MLP neurons of a small language model. Each row is named by its layer, matrix (up: input weights) and neuron, and shows model dimensions 0-159. Each number is 128 + 24 x the weight over its row's rms, rounded and kept within 0 to 255. Numbers have three digits each.
After each neuron's rows, "fires in" lists the words (lower case) most often at its 100 highest values on Wikipedia text that the model never trained on.

L2.up34:151107141153116090154110134112116131159128113152126114136115120108159145097133156145108100138124138126112125113167126135150143134151092076126175109129100092186085128160117134161140136175125097140107146084096154126107179158109118158107087118148102107176145150127163065133150145128110100105143115120120115128118142127118114117116135147127183069148132140117168103088154125120146130135142132135103135148129137106131120138139091129127166165087123118099088133117157082189147143109148124
fires in: "at", "from", "curie", "attorney"

L9.up171:098082099119147117114088149115121138105120097092108148142106077114174166140150087146149111135129139135128157125161133103127176099111113125142158134130142123157130165194135148156135099133114129130143159112082113124169170157137166118102147126104135142080106148115113112130092128141115105181152126139124123109110119127146106135103128099120162145131113081157068135109122146154142093170128112164113129167082088138122142129155111113116149128144113104106118117096141127127101146177159155
fires in: "as", "and", "of", "with"

L8.up529:126134160162143133112138128135131071145061170100169140120105140137122179117150139103138065111118127129123132134116082115097164137100147110141117164137164118114108155126132126175085103146107143133150156123110096141142130135149164103078132124111118128104153109140125120135145139138098159154125139106156174167079133114116137112070150145107126167072117130130132101136073113125129121142090131101118115128136159112127134180140143123101132094129165095140109154106161125138142106091121122
fires in: "has", "had", "is", "have", "became", "was"

L6.up541:126128174095135104120120141157144108100126150160154134135113105117173176118112109148159099133119142154142120140099135162107134103149129158119130098136103148136137105135095121143131157157139112141193161150119122122078176142150133126135118101089125112142138147090117171114134140104136181073101127125116169130124117108142127098105130111164122049103127080135113072134117090130097098143106131159136161087143143117127164135144123121146104140124172111116106156129152117115138159155112092
fires in: "was", "of", "been", "is", "also", "raghavendar"

L8.up72:110150128164110130113135144171142140113104108070098118158147105146084166116100139137129174104123147120146127146123080112145156093124102141125172146104165104143129140184159147128154103095135129134094162081146154118126093095147146103122113127102102174150151140135095179121174130127110108113101115117104144105141130101119083129129122176129134152116169124085105133116143138127158117083141132099095115102113131143135135151124090117116117120109114099174142131153117119124154068128104154
fires in: "on", "in", "from"

L9.up567:127094094114121174104143078115095124125116110095099113135138098110109187128109135142134161117087104138115099169137080093188126158118125156137138144104110085090100139121131119169110160113115093158128160139150120129121153129132126110134118148161104156137139110128104104142112128107138122124137121164132102173149166122122145110155125099142137140144140150129135171137105109098130148159092138129184124190165127179125129167104149149106120121139108112122089109096094129122080156159128117
fires in: "which", "but", "who", "as", "though"

L8.up487:098093131129129114145123121124154140146159136134154093135115130115125168149137060158182136104178115124134158079142128150123173136106135131089157125104141079168138123144112142075143120092120119121148132125118141116116142073123127168111117131174106164137094091168124121089124107133173125144098143137160161120120100102142118112123168151119144108103125118143127169104098110151122161112108149135109156111090130122143105090182170128132137107137172109125116123154126111075144118144116121
fires in: "of", "at", "on", "within", "as"

L3.up192:105120104150160125086132095118150128123128124171121097156113182138150102158121154159123132159119121107185167106172105129139153099120142124110136170145119088086143094080112153152154104076151128122098113091143132138126118164156155113122146118131105116123120093152178138088095153156131126103135116134109152140076130166134151124089123170116119161132140083157148131099162111157147110166143121107111114149137110121134144129152084128175090106131127107105143118117111134136112104159112134
fires in: "0", "00", "5", "7", "66", "6"

L6.up155:107117089158106151140066091159124128133123140102132140137158085097168144123132129094147127141107107153076121122116105103147117109140121119147135124190102114140105092120093114125106147122115144099157135139158125164156144135117103157115107115129154166157107120145114121115152142074095135110156141151104168113153123102107117127143164122109098170139147092190145130086123129127114123168143135153153127163146080141173101142158100110099124115144082135110111128142149159107140092121130083
fires in: "in", "grön", "on", "to"

L6.up501:070134180143115163128131133173152099132116138118092086162080106082139135141110095160172106143123126123116155124144104164131106126140140085141109078103158134143130089128149122125139109130119148168137123114107114137141134116098187177094142131141131114130134144136104115128187124163111147123123151144121106125124151118151135110127121126121151154129126165156114139137138112108133140147089122138141135134084126167086110144077124112133166062130156135063151094135111119122160122138092107
fires in: "for", "of", "vidzis"

L2.up584:130123105102145102151129106108131118150158146107117132148148131183116155181162070107097135116119079120096159141145169147143124146078131149158115153129126123114096137121169099130149091074100116103143085166135127137124096113150129136129144132108114130133103152130136142148102129093136087190139162120128154121142099102172125104164105162137070111111165157124139116133153118168114099111131088117112087105131095109136128108125160128109115154090118116128140096120136124134127155091167124
fires in: "that", "it", "what"

L11.up358:146140144145132138104128164114105128117116138129116136146144133128107152113103107162165179114145106107135113114143130154123147098132075095144164099163142122089118154155124133141146104095127145119152153066101079170151094131090096116099144099120102110133138132118120156081157121131155087122112127164131107131110127140128097108141141099102129129125155162142112094095060111165139138171156121140101148093118079139155102120157124158088142095104149122130104132107174133156106145093140103
fires in: "in", "conference"

L9.up263:114135117110156125126119091124131096124140117125181132129152134120159115152158072148129150149136085137122080157146159133158147117122079130117115101129104160127167141126104114146169095079161117161122123138141113145124136105091117105116102144134083144128148096107134114127138160101153080105127091146149103110162099126138158101187116109121152127125099138183150135076107133154094136160141099143133135121149186100138131130097145128112164149120113092080138128151110156142121157092148119
fires in: "to", "would", "could"

L9.up213:131142158097119097137143146141157136129130136121111161124138129149129143103140123117085140171104111102146120132112121121123118106127103126141151132147165107083156186103128125125128145131106155134141103155196114155172153155143127136132162135134093123149125157118085107126147080145130090113125114115157137123143204127130106098126075094126104117139131161114075131091113117134101123121123156098094156166114135096105186104147110110152114099129124066152121130116165135126100126078148154
fires in: "is", "was", "former", "became"

L3.up27:126135115116128113143106112127121143105141130130162131129161170124118114154141137131099155120162170136122147126119147111094119113106095134157135146116121136146095130098133150129109088114195106150142125122184151087109137153130124139127131197101139129141151135130124119106117091091122213108148125073146167083126128110107129119074181150143103162085151119160187099150141136159127084106129087107126142127121131106133098129128126106146101112109126119132086125121080120110110126109131142
fires in: "0", "050"

L9.up210:123134130130122105101125111098136152145182138119168133141118118151099128130115143124108171138103146126140102123136153097137147149089132141124088106164127109101137116085114147095127095104162159158114140112163082130156131099130071130087152143136104123131107126087136144122075102134145124109130142096142151135163167099112133153098123148154114160168140138136163082102105168122168134101131156155123111169166170165119115136072149100143158136103131132140114142084119090093127109106125163
fires in: "is", "was"

L9.up411:130108138109123101092147122114178096145141142099127135111104126073127124149126124137104155167111097099085102078134129121076123127107151146103138136175157130106112128089098099185099104121140150149138184160142130125150121169148134141155117099102109149154141121108130171122157118116106157113141115136143139120143179149155090109099162088127072142097152091136126154187127163099113127114116123138123116142115101135162138141162117127142099136115139165130108166149111093126117106103131143
fires in: "also", "have", "has", "had", "most", "both"

L3.up440:128171107094121112187127125091147102162109136116135144147126135082129153135135136139118115129114102125104154127108145140117140155138110138119107117148146135136185126076083082125082122127103107126123144167168124144151067125140125071148187134107132119137113138162116109129093134134128108129172126093114127155120084143123119083148121143161143102150124169114129159170182161138105137118124132096067107100119119153135152134158144165117135135088134118140138154141122132090112135127168103
fires in: "and", "which", "that"

L3.up525:117134147130105160100106132167119148116113097109132144148097109140100122099114149106121097119134151113108148096176117160167133136152148089125119135099106137133126105095115110159139095127076189121102138121098122163128093139137158153108176134104120132166174092126131148142182152144162116149087153115130137118141102080147124118121131094138130180135125114121087158172133121111136148133109128161104134120147149121123132132097092098110151090123118162063097113150091108154146130149142093
fires in: "of", "over", "to", "changed", "abandoned"

L2.up353:097096107135086096147126130119121137165150134085172092110125152110120129120134144126128099125125119139118118117163122150115139185128138094128080120108081136114164115101172149147158128151132114136104109113152100115130165173109169122145173155100148144122118089103181105122165152144144103128141113182105104147137139114134172118110142122088128157130141110142174146134138146127155070135100138105158124131128100139132152153095137073146125146129114150144115083163133123088084145110104126
fires in: "s", "sq", "sqmi"

L3.up391:109104140122117103138108138135121108169128160141152113179113117137122106095082149100121152129087118124127158168144134166145105106111132111130125096125129119143119105113124145138135075172096155139119160111146157147132137143121117166192122094115087116121105164119125113114165140144073129159139168128116117135124099146121110125168121140161157131152121109138120162112121118132066148123089139124158117135132178160098175124136148125090126091141104147071111103122122176133095112121178096
fires in: "of", "attorney"

L2.up181:106121148115096159048108129127129150132072125118106119139090134105112116111136157143108135135113115093120115171148120133137129104164112105119119130182159103121151117072149149152165142128159106113158117124139139135143114104113146094174141170155122161111058102136120113129116139169137118148100117127138144137112100125146170139150133088109117136107091102143169144110110141097129154127104116149085191106160140149137155143137112148132103157115175124091163124112155131125155128143094131
fires in: "00", "0", "3", "03", "response"

L5.up526:113117105122127130141149156173146118155149165111165089121122118150186148144098132168147133112142117146121107122116118113144141131124112100098104122145150139128149140150104144148143084107136126124124151160114143122133131125148141077115154079100125146144120110113163126121180158093151105114145166139116098093101102162141074121099158132101094136148146085148081163139176103134111135129151118151116185140104075128130118156061130167105146139142180128108142119149140115118133092130113116
fires in: "of"

L8.up240:130173112155100148137069112116130132093110142121147164149145123148130142117128081134109143157145144112179146134153123157163100154099151108110141063113149107097141154102155100151115115130138154150122182108163117127148101132107107107115128125148151107121106140135100148113154194175137094087094169169107101122136197130102129100103130138123131125100131088111112123094166126148156149137126146112134112098122155150148126112099080113114111125108151116120125136152151127137090150141123105
fires in: "in"

L8.up433:111128136138125151126129083145183079156126130086136133124122111097156130115154082134150121143094140111116114116121143147109133123097122121118090148085156121136102146145147106137183088147139112167160146102114147147144146144151135105063101163146126117149084092173167129101150101108115116106107129142149101137140124161164177121134143154150102162108177143094149117121107163138114132099113129110074138160131132133135140166127143135090135120129166082098154084110098117122124119113141114
fires in: "have", "is", "will", "has", "t", "s"

L3.up456:100088115164134120101124150114176132151136148061129093153134131120119114139123143119151134132188103133113110150116125153127190121088094125109120134113095163151128160113133126155114113093167128163103145107129119078123127142071158145124139104127144111137149108127117187152116113122137114163147116166093138135118105121149128090120142100128109138136173136121148151154122170118100082132152142122088098087120168150152120165106144135096107115109118159121128112146180149113122155104151170
fires in: "of", "following", "inch", "in", "despite", "during"

L5.up532:139076146140089166102143112145115160110174142132145092156130123098114146120168091126119121148148126125124110118128115141116116123118187150126157103157149129082117108075157147117125140135111133109106148135092156126178098130123165142087203153147102149115125107135147113107126091115118115115171145113090180118115118128150108104116122119087134112127126116101161087135097126100161169106158110132092088126117103158121167117152149122167118128111147162121098138161129115109130080121126131
fires in: "the", "his", "whose", "that", "its", "a"

L3.up610:133113112097087099123110144144092138132162094116151121121091145101117147101119118154118141076132131093110164107151084129162162117103137130135122182131119169163119135131147121143113100158135148130099174138107146106142100111124172142101132135148110144136144110060132171118098109104119158151149135126110095141118138146103073139148111105172114126143164148119135126119144133127125123118110171136103104193092131152133160112141094123139108166131125131160100159105099134192153121129166150
fires in: "first", "second", "2nd", "third", "that", "6th"

L3.up534:134116097125099095111160128108113153109137163138139119162089100076112103143149108111153148145061137116140145148154129160127142160122139120132164137128090103110128105094125099113096156135159146091111119109133151142166107134102136080134126144141103147120153123079164116157099122131132130136144146141106138131076118120120132145141173127112123111133141156129125124165103163107099143130136101140071098188069148135166132162152149113129156118135179101178114150156102117093141118120115106
fires in: "first", "3rd", "third", "another", "second", "2nd"

L9.up497:111136167122121106098118141104131087146138130085095131109120088116117141151110119175102121078132089095138160096185133129130117109154128157123136158117173106161094139139169107134125166133109147113142147140119148164177116120155144105137132155118133120147124107122156124093118098175105148116125162165128135135132143147106156121121081126122144107150093145081086155130117111117147095113101088101142110152117119132206151133141127152166141127137145135123089123149156084107162145150112162
fires in: "had", "have", "has", "a", "able", "having"

L5.up96:102099148138118137151132091115130146118105111127131119166126074135153124138071170123122131155116120137090145109122116125123145131164141133132181085095147146129096121145100113131177156121109105115143145117172122128158131139148110154098145130167149133154110171110089115132143114167132149130101118189147139137149114145112151068090120136179078095144120142152138109075143163130120145130101108106102157114110153119124113149093115138108117099161109119088102078115138143149145097165112128
fires in: "in", "plasma", "makes"

L2.up511:133098114192090108087097104116161095142130160108082127143121108125151148117108111160140102125143143167102149099117097114121124148143138088133158146137167122124155146123123164127144127117141131131103112121137115143162123129120131155167114147109125173174096129191090129138112162102097089150096128107137118112090146125189124055150154083074117165095133124148135128136123127108128136082169127115142102121108156163128149140123143143139103121129153094125143148121155114118156142143146128
fires in: "in", "on"

L2.up116:154110127128117120134137083141122141141168126114135144141167142143145162140136162104132114163108109134108120097130103126115110123095147131161094132140107106116082103093113136131124077128115117115110160150126158191183149116099116120135158105084183080143145113139188124091122151100126159116136123116078135133129131099183138105135151138113112150119107100137133113131120118138202131141119111117110133133115104170130129165119140114109128178131144183126110146145151137161135140172083106
fires in: "s", "this", "the"

L3.up567:152153116109149147101145105115123094170160127053165076099092148160085124112157115121142139157126134105118122106113159120111133064139144104158093160115135145101133128087134107158107108130111137127114140137164136131138133112088172109133149142135091155133145142188129131160072122112112079121158133164154113104141107120117182133139160160123097138125113094146144141126145151113168115097112145101127097116152147165130144093108139126142138095107126131142120125142153134154174133140130109
fires in: "s", "the", "an"

L5.up203:159097098121175089132112116156122131154151106124115144132111138136151157120169103114135125136132079179111085144150127150160151130137125117123095148123132137136125089132159094122108098113142095175101085135145137097101105105100132153151091087121125134142147105128110145167164130177145131140164167136156159157098103083122121092122129126132109148155132099144156171129174157129115145112084151157119125141110108153142132129140114111159124145098060130178116160110113127109125162103155138
fires in: "there", "which", "that", "she", "therefore"

L2.up597:100103098137116131151111093138156124119143159150093134158165095164117177100134163108131125149134108125122166157127134134103096123149119104125168087122144083150113089088086099122122120106116146126116147101116103132101126138149104130116095122189138140163112116145133145130133139151099153123138144195131126154103091147086142099125163180161134105153154146120122139100139128125148130166138123120093154167116143163135124111153104158130113073158109125124078127147089116102161114108159106
fires in: "at", "in", "on", "alleged"

L8.up368:185114155126138136114153131138137080149132087145102118150122120143109085178177119156193120076169080131147117155102104102133094094166124157116129141146122103108167112121139101114122166103119203089137111138147121154142124135151168123146131145095094135115104155116139117099096126134076123096113145137164141159134143106152111114128142138133109133172143086127135120137120142097133123133088149129142116137090094137121157078132136105114151098118136114120093146134146114152137146136120116
fires in: "as", "so", "software", "was", "soon"

L2.up170:139136112104126110108127073127153142150163137136113131146120150098173152136117125103142102163147108145141141153141081162094092109120146137116121157152105142116142101100125152135095125109133126125116133143130131107109138127143110124143107152141103172141146085149145144097126181127120123130148147103147117088125165096144134090056179142089149139171133124134130135112125159151134105137106146213132104124112102110137131151115103068149086088148100164124129136113145103150099100154146164
fires in: "9", "0", "it", "8", "00", "4"

L9.up165:139107111107148172089130125135063118084117149107113160116167109161138172145130133124128176119135125099107112182097119099127111119079098125128122131167129142126126149120169084158140149124140116102097176122112149085099146147115143143134131135130108126128121129157090153129156117127132123131115135138117139120161118133131119148079110115137134167177125121122119124109128171102104097136126135094115132122141150109159143134151119110126096144198110095142157126095078121107076195141128094
fires in: "it", "which", "district", "that"

L3.up622:148129136136123125170059150123072134145161136122091094149134134121123132053139145123117139125150142089129143102144131154124132165128153114141137100094143122138118172150144141076138108096135112137135127132120125104127114105110175165134136101112119142117136149136109153098160085102148146166160110108111131109102136167152125136151132165115140104111142111134142110111103132135116169192099115102130144126116147094126145095093135122055133118130129136127137104154189137168118140133175086
fires in: "of", "upper", "in", "affairs", "s"

L8.up429:069091126120100150116129128148185106131136125109106134145074088146140120118098116103131151127117126108144113146121104132119128087102152144145148091111170102113173134169136122153126106113133131127154125098151133094131141135128122162110076123135114176136089123127145085155111181140092105115106135121137094104150128128083187113107094145125099132156154123089121136098140138151111129122137138092187132137118148162149114129143092094147126128195103129130109127174157098130162142125129111
fires in: "on", "in", "did"

L3.up299:181104114118114138084163113120121152138132095123130129119148124164114151109138162132107140113131164098141138096154064127109114137112125147155123120099123113127127161103116145129124109127130120163134150143173126106121146136140114161137137156127123145110136091123116146123138128161144130142174127202097113132145073150152095105129124136167099092176139108145141169154161120148164149171108146131122158082148064114090125146084117110107111130118107094111086095126176128115121161106121156
fires in: "s", "golden", "forest", "sultan"

L5.up475:158120122133123113123135145136135129130151129129176126153116116110126146149140082137134171134096069106076140154170105163128136139109149127124170167139111114061120138134166132125139133100156093119116089106126143167165124119141115094112147135107081123146142109137129108158136085119151137083117131188114087158126126093154109073161093145119104141142111143063131157159120120121103147163105113159128139118117144129076150095100134115111170142148128118118136097136140120126128158149109145
fires in: "a", "temple", "his", "freeman"

L2.up184:139148102132128119146111137146128125167152133160143146104181129150111132135153138066139102129098127092131138169166117116125127132105104105106122101116137128143135115115131153203118114168138103151092126127108115099153091156129111140085116152114095148113099083072133135134152109136180116102101136074179142149156111129132167124114163175096134160153129142135113121135117154122087101129114112138151143118184094106102104126142123108150134116138126167144093130160142104169155122127097133
fires in: "she", "he"

L2.up150:112171114150117115135089126112114137151087125111157129171147129150109091076111095166090171140125147098145098130121135097129121121137141123131123127137110132171084153123154126132079115143167135115139119090128112155149116163058168133139157123109137126108129151156111156161155118098163136146131147113158165155158121121124163110139102109165158110090106112135138132114132106145110120167091107141102125102115158101161159103126118123131145194120116096140120076117138122135103180100138131
fires in: "of", "financial", "iowa", "owned", "divincenzo", "vidzis"

L3.up131:143140137127117109138134111105116143110143168118156103167091104151124164149126114128164180135102129130124107124101106136153091078110129141144145167102145103113142135098121112096126106085140123165142133122123122098127117178150102089111121136106122127146130104101159108144115122113080113155148115171113158132110110140107148102122160115100082120117161119164127100149134161126145155159144105120127103128097154026144138152120137189103134135178157122135106132118115136126142186118138124
fires in: "born", "indian", "canadian", "an", "american"

L9.up546:154085119173162132095079105146129154138152120119149073129190109113106162151147093159108129124106144147134131138153130159177103146108119148137141160099119140125135132116128116166083114100140104163143098116148158128114142106133124133122169123132131104107129098170114108084105165142133083158138131140153136131125101116146139130148112079097109103145105155188132136114116153136097115116129092110143105119162161105114167126152145158154149125130144131102096093086120095169103136148111158
fires in: "a"

L5.up328:089110173119174133110116102129125174143154101097179161154137081125193133122187088135159133126099109146125130144169149142112113119143158116082100120122124126082135144101134088152127123111073107141131132119157124133129117136119112116116081090130109163130148120088145200109118129115161144129119142148151151127148117117138142148116159110140077126123154164161118131091128109142095148133104079120132131138121108124165142133101093131146126135106093113104143110134126135161116136150162099
fires in: "to", "would", "will"

L9.up622:116080108114133101141123151121117170127129107124142206146110117127151131142107111084176156101099087066146064118116142132130139127144107145107131122151176108121135117098139141130115144153131081130149186167111107104136162136139149068139099143147131160142138135142093142142137170162138113154143120126129121102146106105143116123098110106124108112137127122096071167111120126111130110161104156130137118154128104152144157128114116185143097164138141150127075153145126133130112146139142146
fires in: "which", "and", "that", "who"

L2.up246:121100135158121089107109116102123086139106115136141140134170125100161105105121120119141143150124107166162114129136099081129111103141134146100153120094130149149169132111146124145150125165149128144140156149097116098128125183136105137129100151129148110146152100136099150091143096059101159113141125111114169123133110095119136142102147119103168151114142139147150086109077178109155112123149138156132181151152124135145137133165073106142132097178146111139082143165142123123085099139151120
fires in: "he", "she", "has", "include", "have"

L2.up194:108112120116122120141119137130159131117168089167168121138112152199137092144072113108136120121103148184118147099116169163125117151093124149141142131151094140079093129148149154135139109157131130113119115088144136118135127138117134093139124135102095149100170157155096135075110088134131145124154140104103138112126139161112138129160132163111141102121140103121146115085110133157162111145138094143093202143097154126141154123091153118157147108114133112165151134103157121159100120087141140
fires in: "0", "vice", "john", "ghana", "ghân"

L2.up315:150083111174107110142127117108147143122137111092124078098156096117156085118093089142156180117104142147085130126160087174110105112151163122077151135134106135169122131192128108107126107113128156147117133103145136119114136164121155112119111148104154113175105119157122089124122107152116132123127145110142087109111101131156174100119120107119166149166163121115115126137117136117120103141176180150145139149152131161132137092113114111132136076126178126126107127154105111145120109135104104
fires in: "into", "on", "all", "natural", "allen", "alphabet"

L9.up575:143112103064111126149101137096140097165172143136136131122142112133120120157166087111128180144091112106124143174130137117145107127115083101112139156115147096142112165105120118153081149101133141135104163160117126125100127144142078103097153086149140138113146143134121114164120121132146121094160126136119126134087137127158174128135136164145124149161123126126142166128088158091063116128110106124121110134138130095114196119115096105094141168135121148103098124097113132147139117143161176
fires in: "who", "i", "she", "not", "he", "you"

L6.up210:144121099152106136116104099132134128139146139166160098105125119103101120106139125140110111133096109128148154120128085098156137145084157143092126063127180105133117112131132117136119158150135119118127115172099136099153126107091160098110116149139154113110122128153095111124122065132146122127169109121173134101065153146093098117151157132132147142144145131118140124094110132136153153210111101158152110136108118102154163103110127127100145161160139101157093180146152152131120138124149162
fires in: "first", "second", "rugby", "estonia"

L2.up397:139111124126125142153156123165170097127119150099150153169134148144130154136120130162085137147124132123123119133106154127097077129148144099163133179117136144158120124095139107124117150110093109109165076131149153147164168132150118145087155146160110155136171139135072093096124151145129119098138135115161135096111141113105122114166139164115184093152135138087133120095126103132132094114118109150042141134140133106084133137139101120138148126135096099108121126126154120108139122104149074
fires in: "at", "of", "from"

L2.up325:098128104166155154142109105171111145143160105131096102149153149145081099077129125127106139156146130112128171107169085134160085158117152130088138130095130145166110128095167123171145105104156174129114094148114124124128134142129136144123117153125118159097131152135124145147161099117169133128130116129127089118149138126112084147117159133131081122120172157139108093107073115171140113149089112087145116130148131085132157155093086101155129127157108139149143116096114133101104114129107109
fires in: "5", "7", "february", "6", "half"

L2.up547:077125123124124162129100118132103135163175108180089057139095112096129147154109107126098119112128103126085137144099135124148169125139113124109111115150108131148103134135086108149137103126127101154098163127121138175161131125145156150087100129114115154142118119102122167120120143081155117179113158171110114135123153108118112131133150145126123109143173151118103127158123159108139104146166123162101113120136135176130060162155134154138131138148142127141117120163128122140168081100126086
fires in: "after", "following", "however", "while", "kentucky", "during"

L5.up181:135153138127155127097167171086089107114137126105125136175104152122115149124149140167127100124113096142124133179140180113142131135103141135138088117137129139100137123134142093118127130156112090130130115098114111125099150139115160127104106139117095183110129064164135119075126089144145066106137179093109124105131131120149176104173134125158085151142146122140142138154119106146182098110127141147140106077125154113140126116147099109110132141099115153140171120090155100122142135139148106
fires in: "film", "company", "building", "game", "anthem", "american"

L5.up15:115080106104161163135151130105160144133161109103127107130107140112112115138140127136107112132153119124143140163134120136113153140129119104112144098168135150144092171190115100130115118107130111206120157101146108110142149102151110159160110101114164129135129136128109110122182089131128080173166105174112151161139099116129108137143150131140106139132120100126090154123117128108116116117122089139098183130124081125172160075160091121104156113121138097129124109140083111111132121171113113
fires in: "to", "of", "as", "alongside", "that"

L8.up481:117127128111130133103140132147160129130142153172154138134147152104137122126141113114143147114142108119128092130127130160183140088138115150134079121120075150121112122125131171153166133149138129143115137085190156182146097147134094121111112140128110117157103125102130155157132141096141082109099141138122132109187135135142118120135163112155131134128155105104104120151124143164104130108110124108103153079147151128174132104074090144102122099122150126070100094132163119090179161102116085
fires in: "to", "not", "in"

L11.up312:108108125141104135117132109129111130120117162120122124139117128113109152117149072126156130175115126113126135120197120130106134116134101134160157147078100123094092178137149112092151082140102153106169134157136125127133095113129162172130139123146112144131095112148133149130125110145124134126103168129154166094110140128097088107147117120138177136103151128094121153091137151141164137105144122143144093102103167145199136111119126157174162120127166100105072124115101128106150140138104077
fires in: "at", "in", "made", "began", "placed"

L5.up553:119126132146100131165099134153107108120098136091160075125131112115159174121072143131118153105129157136134123116117122153135114138119101127133118160136112146191119149172118096111180085154131138142155139144115083137120108106117103122151070090170110111172140122140091134124133116120153159138119104141112144128101125155090117146108153154096121134076110157158144149110203160138134100121103123169135135115098101133114125116112103134091154132100155087116103123134149108154124101133134090
fires in: "of", "on", "in"

L9.up45:139133141162106110152124130152128168165142101150131100142185177132109116097159122141109144088118143128135134101095134142143131160097106149137118122134141142149148106140124132128102149094108130152142122124110093103181080111151184118077115056174115131120101131134092152110126093135100159121135148155115162119135143142086087116130140096127134164137128133118126120144148157102131152093101128143151093129120156105159179095173073122157160150116137143120143142140164152142112125155118131
fires in: "in"

L6.up467:145128077123124141097098112106109122112127136156116149113117181092092138129142109124117148142132161162118133152175138147133132117118141116129161134090151162135086133117126134118157106160128112154118113168129118123103124167154123083131157122130068103143100142142129135147110155112113068142094127062147162113106117107160113110121143131131139138091156128141146178129162137121110134083146112131074125188099147148128134141099117113163139149120143158175095105094112109127145140150184146
fires in: "this", "that", "it"

L8.up462:143130101167103137148139156167103144168074133133133096142135105130126150147174118158129135134142143167107098177161137139162185136193142106075132146095094124115138138119138102089118103093123099148145131098094100118140124097159093117144122143100145122136121129139136088123109117156128129096124096168151163138113088110143166104132149089095128134125149109135152138124147131083136141131116105147123154128114179120116139150145147105131137121184104113101149149119124075127172114134108152
fires in: "a", "inaugural"

L9.up144:130091126122132134154173113102140173144137124107116175098131100154095109100144153143130126070141145109111142107134134169118138128135151125112100125118139109135154117129140082144168167082110112164092137175134156165164130150098172127119128125088102101147153114098133102084119134108157148156145115156089095112147118110129125163092134166112136146128145114113111141137174132130106128122137122113096167164119153102154118120158171137061122154148140134126143079156145132099096111154108143
fires in: "and", "km", "or", "of", "sq", "dst"

L11.up76:141141149131149128128154143169156117114105126111136142158167098155144107122124123197147121169097088117155117153106120138154143095145148089164119157130128121112143120118163138143133073114118163125121122084119101098177117147166145131123145112101184114128088165117129119121127072147086102119139138149154133127104135162107121057139130125123113112123163087153134139124113142126125170094099106098114142152177122129150160084123101081136142114119092126118109130125113140152137107092153119
fires in: "as", "in", "a"

L8.up118:144116106126183120100135103121122157121173157118116152144133165124115159141163101119115141144147072127139110140128139106122112144139102125158109115130131112110093123082124093183087154134101119136139150142148151080109131122154140103108136148149111133151093135177101106126132115137122143157163133122146190133084117097119111159130108092120112153140119152121142160162144124088118138083118093130111132151149080121173119141110178118112112162116147177140134130092147134105127160131092066
fires in: "which", "it", "that", "this"